config = dict(
    hidden_size=192,
    norm='rmsnorm',
    qk_norm=True,
    attn_scale=0.125,
    bias='qkv',
    init_std_o=0.0,
    doc_mask=True,
    z_loss=1e-05,
)
MLP neurons of a small language model. Each row is named by its layer, matrix (gate and up: input weights) and neuron, and shows model dimensions 0-63. Each number is 128 + 32 x the weight over its row's rms, rounded and kept within 0 to 255. A neuron's up and down rows have the sign that makes its largest values positive.
A block is one neuron, or neurons of one layer that tend to fire together. After each block is what it responds to, as a language model described it from the Wikipedia text at the highest values.

L5.gate35 [102  99 162 143 137 142 134 148  98 131 128 116 145 104 160 164 115 108 144 127  97 116 112  77 143 105  87 160  78 239  99 141 167 130  98 135 149  39 103  74 117 148 166 125 127 140 178 134 135 139  89 159 128 130 115 121  98 165 138 160 121 126 143 156]
L5.up35 [147 152 100 122 138 133 182 105 143 122 156 189 134 114 119 171  85 137 163 123 142  85 101  58 139 157 163 121 132 139 154  82 110 160 209 186  78 188 157  96 171 100 119 126  86 131 167 120 100 113 114 129 128 128 164 140 155 145 136 108 142 108 146 122]
L5.gate118 [141 116 166 223 147 151  84 133 138 119 127 107 129  99 162 135 123 127 129 162 130 165 139  52  52 144 176 131 152 138 136  90 163 148  78 182 104 119 147 121 136 110 184 175 178  90 152 136 104  91 114 124  33 130 123 127 109 136 111 184  57 159 139 110]
L5.up118 [114 116 171 143  89 135  81 167 123 128 156  99 146 140  99 108 114 125 121  85 170 114  71 148 123  86 175 129 132 189 115 101 137 132 141  64 121 139 153  96  66 124 129 171 218 119 102 156 107 125 158 124 117 103 116 147 151 103 107 155  65 131 154 124]
L5.gate234 [143 139 136 118 136 195 145 144 155 100 117  92 113  95 116  75  90  97 168 155 125  85 157 121 101 114 153 129 166  82 169 113 187 112 164 157 101 127 133 111 146 128 143 107 109 131 171 101 127 146  81 128 130 154 136 138 109 186  80 125 129  97 155 131]
L5.up234 [193 135  88 124 153 120 129  99 103 138 125 114 143 103 214 139 128 101 133  74 115 123 150  94  97 134 133  91 152 139  99 105  76 139 165 147 101 150 197 100 151  54 120 164 118 119 125 110  59 148  82 173 183 192  84 191 129 133  79 163 168 139 128 121]
L5.gate464 [149 120 162 149 161 183 131 118 199  76 161 125 103 131 103 104 139 104 144 141 124  94 129  95 144 153 154  95 132 201 177 109 190 108 109 133 134  86 112 179 180 150 132 132 114 124  82 133 133 134  73 201 122 140  86 132 124 127  88 149 131 148 168 137]
L5.up464 [109 114 141 162  92 128 138 170 101  90 146 100 133 187 140 138 106 152 132  83 152 139 129 110 139  71 121 110 170 117 120 148 191 206 100 142 131 180 169  63 134 146 121 127 145  90 123 125  73 141 114  96 103 111 118 119 105  76 112 128 119 137 139 116]
Description: Finite main or auxiliary verbs right after their subject (often he, she, a name) in narrative Wikipedia prose, e.g. had, has, continued, made, began.

L3.gate32 [145 142 198 118 141 112 109 134  92 144 137  95 116 115 155 153 104 100 145 107 145 151 150 111 100  68 211 116 176 121 144  90 186  84 101 123 145 149 171 162 134 103 106  78 206 139 129 116  10 178 107 174 114 152  71  94 172 158 122 149 129 161 146 149]
L3.up32 [120 148 207 116 125  76  83  88 109  99 140 107 126 102 137 158 153 114 145 162 112  94 146 132  83 126 156 128 172 125 112 136 166 100 142 174  53 206 174 175 173  88  97  77 184 160 118 159 107 206 185 192 105 141  94 107 114 146 106  94 154 164 200  93]
L3.gate87 [125 144 104 149  90 151  95 114 145 152 204 162 115 181 142 174 109  99 131  57 185 127 201 156 152 128 120 130 129 121 102 105 126  52  94 194 124 131 131 126 107 149  47 175 188 127  71  36  96  94  60 112 132 117  85 100 138 102 145 132 151 126  86 161]
L3.up87 [116 162 136 137 134 143 149 117 111 128 154  97 120 165  82  98 106 167 100 108 158  92 126 106 126 156 121 124 135 139  96 111 139 109 101 156 116 181  90 121 179 136 144 113 136  97 143 101 127 112 121 116 119 131 126 204 198 144  39 126 190  75  91 153]
L3.gate209 [171  67 132 115 136 111  99 138 108 102 142 116 115 121 189  98  90  99 153 141 132 131 153 100 113 105 143 141  69 139 134 111 194 148 195 204 143  99 150 145 121 127 176  93  49 152 138  81 118 103  86 130  93 171 139 143 121 152 123 161 145 139 168 104]
L3.up209 [152 141 132 183 188 121 173 161 105 117  95 173 133 120  87  73 100 125 108 161 140 110 104  83 165 129 168 138 180 108 155 113 184 148 113 116  99 119  61  83 133 131 136 116 150 164 150 168  65 137 130 182 126 121 102 133 149 146 171  82 171 145 115 159]
L3.gate211 [121 113 104 141 147 138 112 142 103 108 142 134 119 115 134 142 149  97 117 129 151 115 157  73 171 123 155 107 131  84 112  80 160 193 148 184 107 168 122 146 188 122 121 121 187 190 175 160  97 126 115  98 100  94 110 104 104 148 125 124 116 125 137 146]
L3.up211 [144 154 172  74 156 123 145 157 116 147 130  98 158  89  95 102 157 101 142  80 161 152 167  79 138 158 154 148 179 144 156  83 159  86 130 141 171 116  94 169 151 101 132 104 131 178 157 160 103 122 112 135 151 125  36 145 131 112 121 138 119 124 157 138]
L3.gate230 [101 128 151 134 201 111  97 125 108 171 111 123 134 107 109 191 129 130 171  80 161 101 151  28 196 121 191 150 150 164 178  94 160 149 151 115 144 130 131 157 173 128  90  90 193  92  73 111 129 113 104 134  99 162 115 138  62 119 120 136 118 125 138 169]
L3.up230 [149 125 135  79 120 119 192 100 125  62 122 137 168 118 122 102 186 117 147 158  89 139 118  98 130 120 188 136 153 155 132  90 100  94 139 114  90 139 104 148 147 125 127  84 155 177 147 130 121 132  93  90  83  88 163  96 143 189 100 157 102 112 157 141]
L3.gate232 [121 130  91 175  95 175 116 158  96  40  86 128  73 156 215  83 119 140 160 155 103 100  86 111 124 104 120 168  83  93 133 135 137 131 122 153 154 102  76 128  98 115 182 119  98 209 198  94 150 100  96 182 125 152 156 143 116 196 121 108  91 104 124 139]
L3.up232 [130 125 101 162  97 182 118 119 117 116  78 180  56  78 132  66 101 164 118 163  60 129  98 178 105 101 113 204  58 155 146 123  62 104 155 162 116 116 128 186 124  98 152 132  59 140 163 109 145  96 183 132 153 176 130 124 146 153 133 118 138 100  91  81]
L3.gate303 [125 127 121 145 182 161 140 142 113  78  75 169  76 143 185 131 137 109 135 116 116 120 155 122 141 102 153 159 116  92 160 116 104 163 112 183 144  82  35 129 182 178 141 159 160 144 132  81 128 143 150 168  99  68 134 122 136 162 147 120 105 116 135 135]
L3.up303 [159 139 116  99  76 121 107  47 144  80 106 120 172 117  99 106 148  99  23 183 111 139 134 138 118 150 158 194 168 110 155 126 112 109 159 111  93  91 112 134 119  87 128 142 126 134 130 135  76 134 136 169 147 153 159 154 170  88 117 104  61 124 170 131]
L3.gate317 [191  99 133  99 108 120 155 126 156 156 150 163 126 133 127 155 175  95 130 144 173 157 126 132 128 126 136 141 121  95 161 107 145  95 129 129 139 137 119 143 129 130 125 133 133 165 143 123 113 123  82 158 109 117 134  89 105 109 112 143 144 128 161 133]
L3.up317 [157 109 177 109 145 122 150  48 119 162 145  60 154 188 139 111 135  95 102 101 160 164 109  75 120  80 133 116 132 125 109 136 163 142 169 115  63 134 156  82 155 121 191 155  71  48 105  76 146 156  85 149 124 135 102 135 159  77  62  92 143  85 124 148]
L3.gate332 [ 98 125 186 173 128 143 150 133 122 132  97 128 140  80 117 133 140  99 139 132 176 124 120  99 110 129 144 134 126 139 106 104 114  90 151 202 152  74  95 135 104 110 185 150 118 139 146  83 114  63 168 100 147 137 106 117 142 199 136 154 118 126  86 131]
L3.up332 [ 93 122 127  85 167 119 169 126 114 133 105 134 148 100 112 123 213 119 121 158 102 158 106 139 180 138  80 131  88 145 168 129 107 106 165 146 113 105  99 152 151 127 151 168  71 132 124 153 148 124 175 127 118 137  93 153 157 149 163 121  71 104 123 109]
L3.gate395 [121 137 196 111 123 157 114  69 117 106 169  79 122 128 205 138 144 130 159 101 164  89 184 114  35 122 121 149  71 136 133 130 137 102 114 152 107 116 119 131 113 122  91 104 104 125 138  57 123 104 122 117 101 176 123 220 135 145  75 145 104 101 125 125]
L3.up395 [ 87 129 119 110 134 138 108 128 138 195 143 185 125 135  44 157 105  92 113 109  65  90  69 122 130 102 138 159 163 178 116 132 120  65 125 156 112 150 131 168 140 162 139 173 146 134 155 155 119 107 147 104 121 118 138 140 205 100  96 153 114 175 158 124]
L3.gate431 [161 140 206 152 116 193 110 138 117 114  99 133 100 103  72 182  90 112 136 129 124 111 120  60 170 138 163 151 182 182 151  94 157 179 119 137 123 122 130 171 182 145 173 135 166  94 128 127  99 138 118 107 109  94  90  90 153  94  82 132  49 120 133 150]
L3.up431 [103 148 138 126 124  90  86 116 111 135 131  94 124  32  77  85 140 142 101 133  99 121 132 125 104 115 155 147 133 183 111 119 121 120 131 137 166 124 123  92 164 163 121 130 119 125 113 137 162 114 127 144 103 138  68 105 127  97 117 135 141  65 154 103]
L3.gate453 [116 142 193 192 111 151 133 131 114 121  62 127  68 117 110 115 146  89 179 159 140 121 141  89  96 126 139 173 130  89 133 123 110 147 204 135 121 180 109 207 127 116 125 100 159 135 140 120 165 110 122 117   2 133  89 132 166 167 128 113  89 147 148 124]
L3.up453 [ 99 116 159 131 114  79  53 126 111  39 153  71 156 119 153 150 153 150 133 123 148 161 102 117 136 116 135  95  85 179  51 102 139 106 100 128  90 146 153 122 180 149 116  97 165  65 111 149 108 122 116 149 109 193 119 110 166 146 135 136 181 123 169 127]
L3.gate460 [148 160 166 165 155 144 147 118 123 179 145 104 119  90 112 155 142 122 152 123 169  89 149  63 134 160 146 110 184 122 145 152 163 139 145 212  97 121  95 125 212 130 146 151 112  98 131 131 134 102  62  34 107 148  99  64 162 139 163 121 175  87 135 146]
L3.up460 [131 148 142 147  95 137 121 145 121  92  96 139 178  75 118 119 123 123  97 102 149 155 143 132 124 140 141 125 147 122 109 131 118 158 146 114  57 126 113  91 150 187 157  96 137  87  88 126 198 104 118 147  69 154  85   0 108  92 133 121 134  91 131 108]
L3.gate466 [129 119 146 131 140 155  61 141  81 135  83 115 102 135 154 142 147 104 129 134 142 167 149  30  72 148 149 126 109 149 164  68 108 126 115 139 170  89 124 172 149 153 127 135 103 189 159 134 141 133 106 149  66 118 109 141 143 127 150 168  97 123 153 159]
L3.up466 [146 121 106 131 132 121 130  81 142 100  99 112 116 180 134 118 170 101  69 116 124 111 133  60  81 167 125 137 115  91 164 136 139 193 143 100  98 126 110 150 137 167 117 131 161  82 137 156 135 149 115  67  90  95 164  86 165 162 153 127 160 105 179 162]
L3.gate474 [174 123 160 114 112 234 167 125  96  94  99 130  86 156 107 176 121 147 152 144 132  93 153  74 124 167 119 151  89 127 165 118  98 144 131 178 112  90 103 188 165  90 137 134 164 142 179 119 162 147  78 114  78 100 134 101 129  80 115 150  83  83 153 125]
L3.up474 [ 88 117 146 147  97  87 141 140  47 105  62  91 123 140 146 162 141  98 161 106 143 124 142  94  95 107 110 107 117  92 146 131 170 117 136 141 149 186  59 118 142 178 120  86 138 208 159 175 164 143 115 202 124 150 106 110 168 151 135 113 134 204 169 107]
L3.gate507 [135 170 145 136 138 153 146 192 141 130 119 147  88 113  90 153 175 187 150 144  98 150  94  73 117 133 181 165 142 141 145 108 138 139 110 160 182 128  91 141 176 149  85 184 138 115 149 118 114 143 143 157 121 106 133 164 170 121 104  75  44  48 150 159]
L3.up507 [ 72 111 127 147  88 132  56 116  73  90 110 116 138 159 127 147 116 130 176 154 186 112 134 117 101 137 124 193 147 147 164 101 129 104 101 113 237 196 112 112 106 161  74 149  77 121 155 152  58  82 198 118 181 139 104  54 130 107 152 135 124 125 122 176]
Description: Auxiliaries, negation and possessives right after a subject in biographical or historical prose, such as did (not), had, has, his, received.

L3.gate34 [130 117 178 171 115 112 172 148 106 155 109 128 135  51 132 133 158  79  69 109 179 175 130  94  84  80 145 167  83 142 104 109 163 129 132 120 171 166 116  73 156 110 125 133  98 183 137 153  98  96 118 190 102  76   3 156 149 208 146 127 115  73 121 116]
L3.up34 [ 96 142 158 177  94  92 190 127 100 127 129  97 120 112 152 108 142  97  62 127 125 183 116 130 108  69 151 123 100 159 110 150 170 141 184  84 175 175 138  39 126 133 126 133  92 176 119 157 121 117 171 183 111  83  89 145 179 134 158  79 139 139 120  85]
L3.gate83 [196 117 157 161 129 213  56 129  88  79  78  91 122 185 152  96 189 105 129  96 149 142 114 116 155 125 132 139  78  83 161  93 102  99  82 181 133  98 132 146 108 127 126 124 113 145 127 173 119 149 141 101 110 148 170 124 136 142 127 151 112  93 122 145]
L3.up83 [120 160 163 166 167 107 134  92 126 119 125 125 108 156 148 126 127  84  96 139 127  61 108 151 122 122 160 139 166 121 122 113  86  44 149 114 103 149 159 136 172 104 140 127 179 141 137 133  90 136 110 176 173 132 142 151  98  93  92 142 128 106  82 152]
L3.gate86 [180 119 132 150  77 151 117 147 157 186 123 134 118 123 169 161 127 101 167  72 118 180 118  81  85 145 140 118 167  99 139 108 111 117  36 145 120 146 135 167 127 133 144 168 161 155 157 104  70 131 139 122 104 110 144 156  60 130 151 149 115 142 116 131]
L3.up86 [129 148 146  89 124 112 111 132 165 129 112 120 138 173 141  88 136 124 128 145  70 191 101 163  79 141 129 102 206 157 113 137  51 136  99 110 119 155 164 165  48 205 101 134 124 132 143 141 126 153 143 125 103 127 152 120 108 121 129 122  89 149 140 108]
L3.gate109 [177  74 128 130 128 159 157 107 152 159 132 131 125 108 178 180  99  87 138 135 146 150 126 123 131 112 120 137 124  91 117  69 125  51  82 167 164  78 144 138 120  60 125 157 171 169 158 115  50 101 143 113  47  71 127 106  92  87 160 155 149 152  99 122]
L3.up109 [163 119 172  94 123 152 163 109 115 150 131  84 132  94 112 132  77 152 126 136 160 196  91 161 114 119 137  68 164 112 124 118 110  95 153 112 115  88 156 124 108 114 103 199 176 171 106  70  95 141  91  91  93 159 129 102 113  69 151 156  87 157 112 173]
L3.gate133 [184  38 104 120 154 134  87 161  90 146  70  97 131 146 109 104 147  86 109 126 167 178  93 164 122 105 146  98 110 101 176 107  72 101  90 111 105 128 131 135 162 150 204  64  99 144 111 140 132 142 142 108 118 174 164 135 110 142 119 164 144 180  75 106]
L3.up133 [108 121 152 149 172  80 117 171  85 155  74 105 103 137 121 145 159 122 103 106 103 130 137 127 136 106 125 136 109  77 154 102  88 137 116 149 191 171 143 123  79 155 145 162 172 116 117 144 108 125 142  84 134 124 222  74 102 171 140 142 144 139 100 117]
L3.gate157 [163 133 136  88 126 163  95 123 129 137 147 136 113 129 131 146 151 119 104 148 138 108 144 152 103 111 123 181  52  80 172 134 131 114 114 147 150  97 142 168 153  55 182 192  74 158 155 181  76 141  67  80  62  78 151 140 157  91 141 152  67  91 122  82]
L3.up157 [197 146 118 122  66 133 178 148 154  55 136 110 117 162 164 127 143 139  99 156 108 125 100 184 149 106 133 140 103 128 129 117 123 170 129 105 126  79 133 194 121 100 173 148 111 119 145 135 129 169  97  92  67 129 151 180 137  51 187 157  92 116 155 111]
L3.gate180 [173 119 186 128 186 143  67 114  68 131  51  79 176  92 112  84 135 109 161 145 197 136 151 123 103 112 191 152 164 141 121 106 147 115 135 118 209 110  98 192 138 116 145 112 149 112  96 131  55 108 128  89 108 149 137 100 104 102 134 173  85 134 147 163]
L3.up180 [ 79 115 160 196 107 104 139  86 148  91 117 119 155 191 133 122 121 110 109 136 139  99 103 139  59 107 174 144 130 194 103 100  94  89 124 111 110 150  74 100 178 167  83  89 122 109 102 145 124 123 142 150 173 138 118 129 134  65 102 147 114 117 139 133]
L3.gate228 [119  88 110 164  94 177 125 145 113 176  61 139  66 131 120 170 133 101 226 122 118 118 125  44   5 122 111 147 127 138 138 116 151 103 104  77 158 140 106 134 101  81 128 198 161 160 144 117 105 105 161  96 135 174  84  81 140  97 151 153 152 107 114 145]
L3.up228 [106 144 126 138 114 132 135 172 155 125  86 160 148  82  55 124 150 107 125 121 131 164  92 111 137 132 162 138 169 125 111 109 158  92 130 164 109 132 101  85 154  76 172 127 188 226 158 145 164 196 128 126 175 117  99 153 149 116 127 133 104 134  93 115]
L3.gate281 [136  93 212 126 118 155 125 102 108 107 139 130 105 108 204 173 113 140 128 150 146 100 112 108  22 168 132 147 138 135 160 146 150 160 132 147 169 137 167 143 121 132 164 222  98 193 113  81  89 119 128  99  93 152 142 155 128 184 169 135 119 124 151 166]
L3.up281 [120 148 131 104 181 157 133 176 134  71 144 140 105 131 155 219 160 137 130  36 127 155 163 125 103 196 118 161 134 117 138 139  81 115 114 131 177 159 113 175 139 189  81 141 129 130 176  93 150 102 182  92  49  96 155 134 133 143 166 114  96 127 161 104]
L3.gate343 [167 136 185  86 116 150 111 181 148 107 162 135 128 190 165 104 141 131 136  98 128 159 161 126 126 135 174  97  82 183 110  94 200 111 131 169 138  78 132  97 115  48 126  88 115 125 220 105 141 132 104 157 158 153  91 129 102 142 112 181 122  91 103 137]
L3.up343 [107 154 131 163 153  95 106 109 132 140 138 129 109 193 117 108 163 112 124 163 111 109 125  65  92 106 144  87 161  96 120  95 196  54  80 162  86 169 115 128 115  94  86  86 148 132 211 139  95 145 201 140 168 123 154 127 141 150  88  57 156 154 143 134]
L3.gate379 [212 131 152 218  96 127 116 108 183 135 134  57  77 128 137 122 103 103 142 146 111 136 129 113  49 150 134 163 148  87 109 145 107  98 147 185 106  68 127 129 117 145 142 132  86 147 132 114 115 112 127 100 132 155 138  96  98  80 144 166  95 159 110 147]
L3.up379 [145 153 127 103 114  89 186 146 192 114 104  98 109  93 120 172 165 116 105   1 154 212 101 142 104 128 139 128 112 108 141 127 102  95 152 187  89  86  63 177 131 142 149  94 144 182 118 145 173  78 109 101  78 107 154 156 143 130 118 113 101 154 122 141]
L3.gate400 [184 137 120 129 146 129 130 159  89 140  62 128 161  84 101 102 157 140  77 153 141 149 148 123 114 209 135  86  98 158  77 154 168 152 120 141 134 134 143 155 103 149 142  66 137  73 137 150 138 113 150 133 102 137 113 132 123 110 147  98  83  98  56 117]
L3.up400 [125 173 145 165 138 148  73 174 111 139  85  90  96  76 103 120  99 128 117 154  92 140 138 139 114 157 156  60  98 162 146  85 172 196 110 106 183 143 117 144 123 114 144 131  99 122 140 144 121  84 104 190  69 108  88 139 192  94 134  89 130 136 144 140]
L3.gate418 [116 120 180  66  65  95 133 167 132 180  91 202 154 101 141 131 164 136 123 129 135 182 124  68  79 131 133 133 112  93 125 112 160 135 121 127 150 136  84 130 199  59 142 128 134 116 133 122 140  60 117 127 138 117 144 123 102 137 103 112 113 142  83 161]
L3.up418 [124 126 180  91 120 150 107 171 112 178 125  92 158 122 116 180 103 132 118  80 219 127 143 195  50 139 118 102 162 155 133 138 104 147 135  68 151 105 154 143 115 138  90 125 168 172 122 128 114 112 141  74 104 116  98 161 101 110 190 156 129 186 120 105]
L3.gate429 [137 146 118 127 124 136 160 100 117 152 131  89 155 107 118 179 148 133 145 134 145 115 167 122 134  88 172 137 101 108 171  65 205 126 128 151 187 133 116 136 115 107 174 156 122 119 141 113  48 116 105 108 133 162 158 100 106 154 136 114 173  76 138 164]
L3.up429 [161 136 155 140  94 121  98 171 120 118 128 121 149 142 188 141 152 153 107 147 121 145 141 154 120  83 122 167  82 118 110 122 107 112 103 111 156 205 113 172 122 100  89 121  97  92 114 108  89 139 160  56 114 100 154  83  77 130 125 144 206 100 174 133]
L3.gate450 [156 147 163 128 144 140 214 132 114 131 179 140 101  79 165  93 183 129 164 162 101 221 162  73  48 127 161  95 129 158 139 101 207  98 104 235 119 146 107 189 171 107 105 107 109 141 157 134 111 147 158 101  80 147  95 155  93  98  60 108 151  57 168 150]
L3.up450 [131 102 112 143 136 115 146 168 164 184 155 102 177 103 127  84 110 125 132 143  33 142 175 178 122 118 105 125 152 165 130 142 106 158 137 116 137 125  85 151 124 119 110 115 130 109 199 138 107 133 121 135  91 108 128  83  68  77  48 135 144 136 136 108]
L3.gate508 [ 92 121 168 123 132 115  69 104 117  94 102 128  83 151 157 154 128 109 162 125 156 154 115 139 136 122 135 148 116 109 180 119  99 129 170 150 178 114  65 198 136 101 167 138 140 138 151 129  82 116 147 100  93  66 186 112 167 140 126 196 122  89 132 169]
L3.up508 [147 103 156 158 162 173 133 130 103 134  74 108 164 100  93 130 180 117 181 124 147  84 183 116 116 167 108 112 136  44  52 129  84 115 131 112 140  96 126 106 148  76 101  67 145 200 130 111 103  79 133 177 114 135 102 139 134 144 155 155  87 121  45 128]
Description: First word of a row or field label in tables and infoboxes, such as Total votes, Length:, Died:, Website:; also digits in list years and coordinates.

L2.gate60 [174 129 154  92  62 147 133 186 140 164 153 162 123 133 177 213 112  78 138  57 106 150 128  94 129 110 137  97  90  80 110 106 112 148 136 105  93 109  92 165 160 115  99 143  95 140  38  76 114  87 114 111 128  78 164 101 159 158 104 141 102 186 144 118]
L2.up60 [118 140 132 120 129 102 106 125 146 180 120 129 148 225 137 140 137 119 136 139 150 142 132 130 122 111 142 144 189  91  58 103  85 116 111 141 114  81 162 150 127  94 140 111 138 108 109 135 140 101 159 115  83 115 212  97 110 101  36 116 162 104 128 156]
Description: Mainly the word Total as a table column header or list field label (Total seats, Total length, Total Bases), plus mid-word fragments like ous, us, Rap, Tra.

L5.gate91 [131 157 116 163  78 213  94 172 103 159 114 111 130 117  56 200 116 122 163  94 159 138 140  79 127 157 159  97  83 116 190  80 126  90 127 145 130 109  88 108 148  89 124 187  83 133 123  84  83 112 136 104  85 112 103 152  78  64 134 179  66 122  78  76]
L5.up91 [ 94 114 103 145 141 123 127 168 174 113 150 220 175  73 103 113 163 111 118 140 173 182 119 124 170 173 115 158 140 128 162 149 151 157 126 133 137 108 151 158 141 129 104 164 110 164 107 182  75 125 143  90 141  66 127 138 130 105 161 110 108 105 154 136]
L5.gate127 [121 107 142 169 111 158 121 151 110 116 146 108 110 155 125 176 143  87 127 111 159 142 152  67  57 130 156 143 118 142 177  68 156 118 133 117 168 149 133 168 102 114 125 150  94 169 113 124  65 104 124  93  67 123 195 178 102  90 167 150  56  56  93 105]
L5.up127 [156 133 173 173  88 137 196 139 127 121 115 145 154  47 152  91 101 138 131 121 111 128 150 150 158 154 151 144 127  78 119 130 151  84 162 170 113 125  85 183  94  65 152 164 123  98 157 128 132 102 143  97 119  84 164 137 113 119 134 132 118  88 143  96]
L5.gate158 [109 120 155 118 146 139 154 138  95 141 159 156  97 117 136 119  79 179 111 117 137 121 153 136  67  89 121 122 127 137 122 144 101 104 137 139 167 105 124 134  88  80 149 132 118 155 121  82 136 128 131 201 110 133 152 123 124 106 114 146 129 140  98 164]
L5.up158 [119 100 195 149  83 139 124 133 112 144  86 164 160 123 112  96 129 135 143  86 113 147 139  90 199  84 152 161  98 162 116 106 154 145 178 123 114 147 127  57 126 136 122 111 118  77 141 159 164 141 183 154 109  43 143 143 185  74 134 135  44 131 120 121]
L5.gate251 [174 122 197 110 111 137 115 157  93 148 111 140 127 114 135 247 141  68 158 134 176 193 126 140 151 113 143 141 124 147 167  79 107 108 151 162 155 153 120 103 141 118 100 129  76 179 146 149  58  95 110  99  91  82  99 115 154 106 162 160  30 105 111 191]
L5.up251 [159 139 137 135 160 141 127 119 141 123 118 138  60 123 138 164 126 140  62 156 103 156  88 185 160 140 169 192 148 172 175  70 152 150 119 133 117 180 138 136 155 119 123 170 108 117 141 176 128 102 194 126 149  92 122 118 113 111 109 122  75 142  88 150]
Description: Tokens that finish a structured field in Wikipedia infoboxes, tables and headings, mostly the slash in coordinates (29°04′50″E / 41.10°N), also colons, "career", "maximum".

L2.gate324 [183 126 121 154 145 116 129 164 131 113 123 118 129 154 159 149 103 129 166 142 104  66 137  96 133 122 127 150 142  93 140 124 133 161 165 124 159 155 129 185 204 102 168 115 172  92 167 146  99 142 134 132 102 105 126  97  91 128  99  92 122 105 142 152]
L2.up324 [ 92 134 110 149 168 149 146  87  93 149 172 176 125 142 144 145 145 126 157 163 120 112 113  67 133  84 141  94 130 151 130 129 132 166 133 103 102 141  93 153 153  98  88  91 177  54  99 139 114  87 171 130  26  99  78  73 141 172 143  87 165 169  86 112]
Description: Mainly auxiliary/modal verbs before not or a bare verb (did not, could be, does not), plus sentence-initial On/For and short name pieces like -o, -to.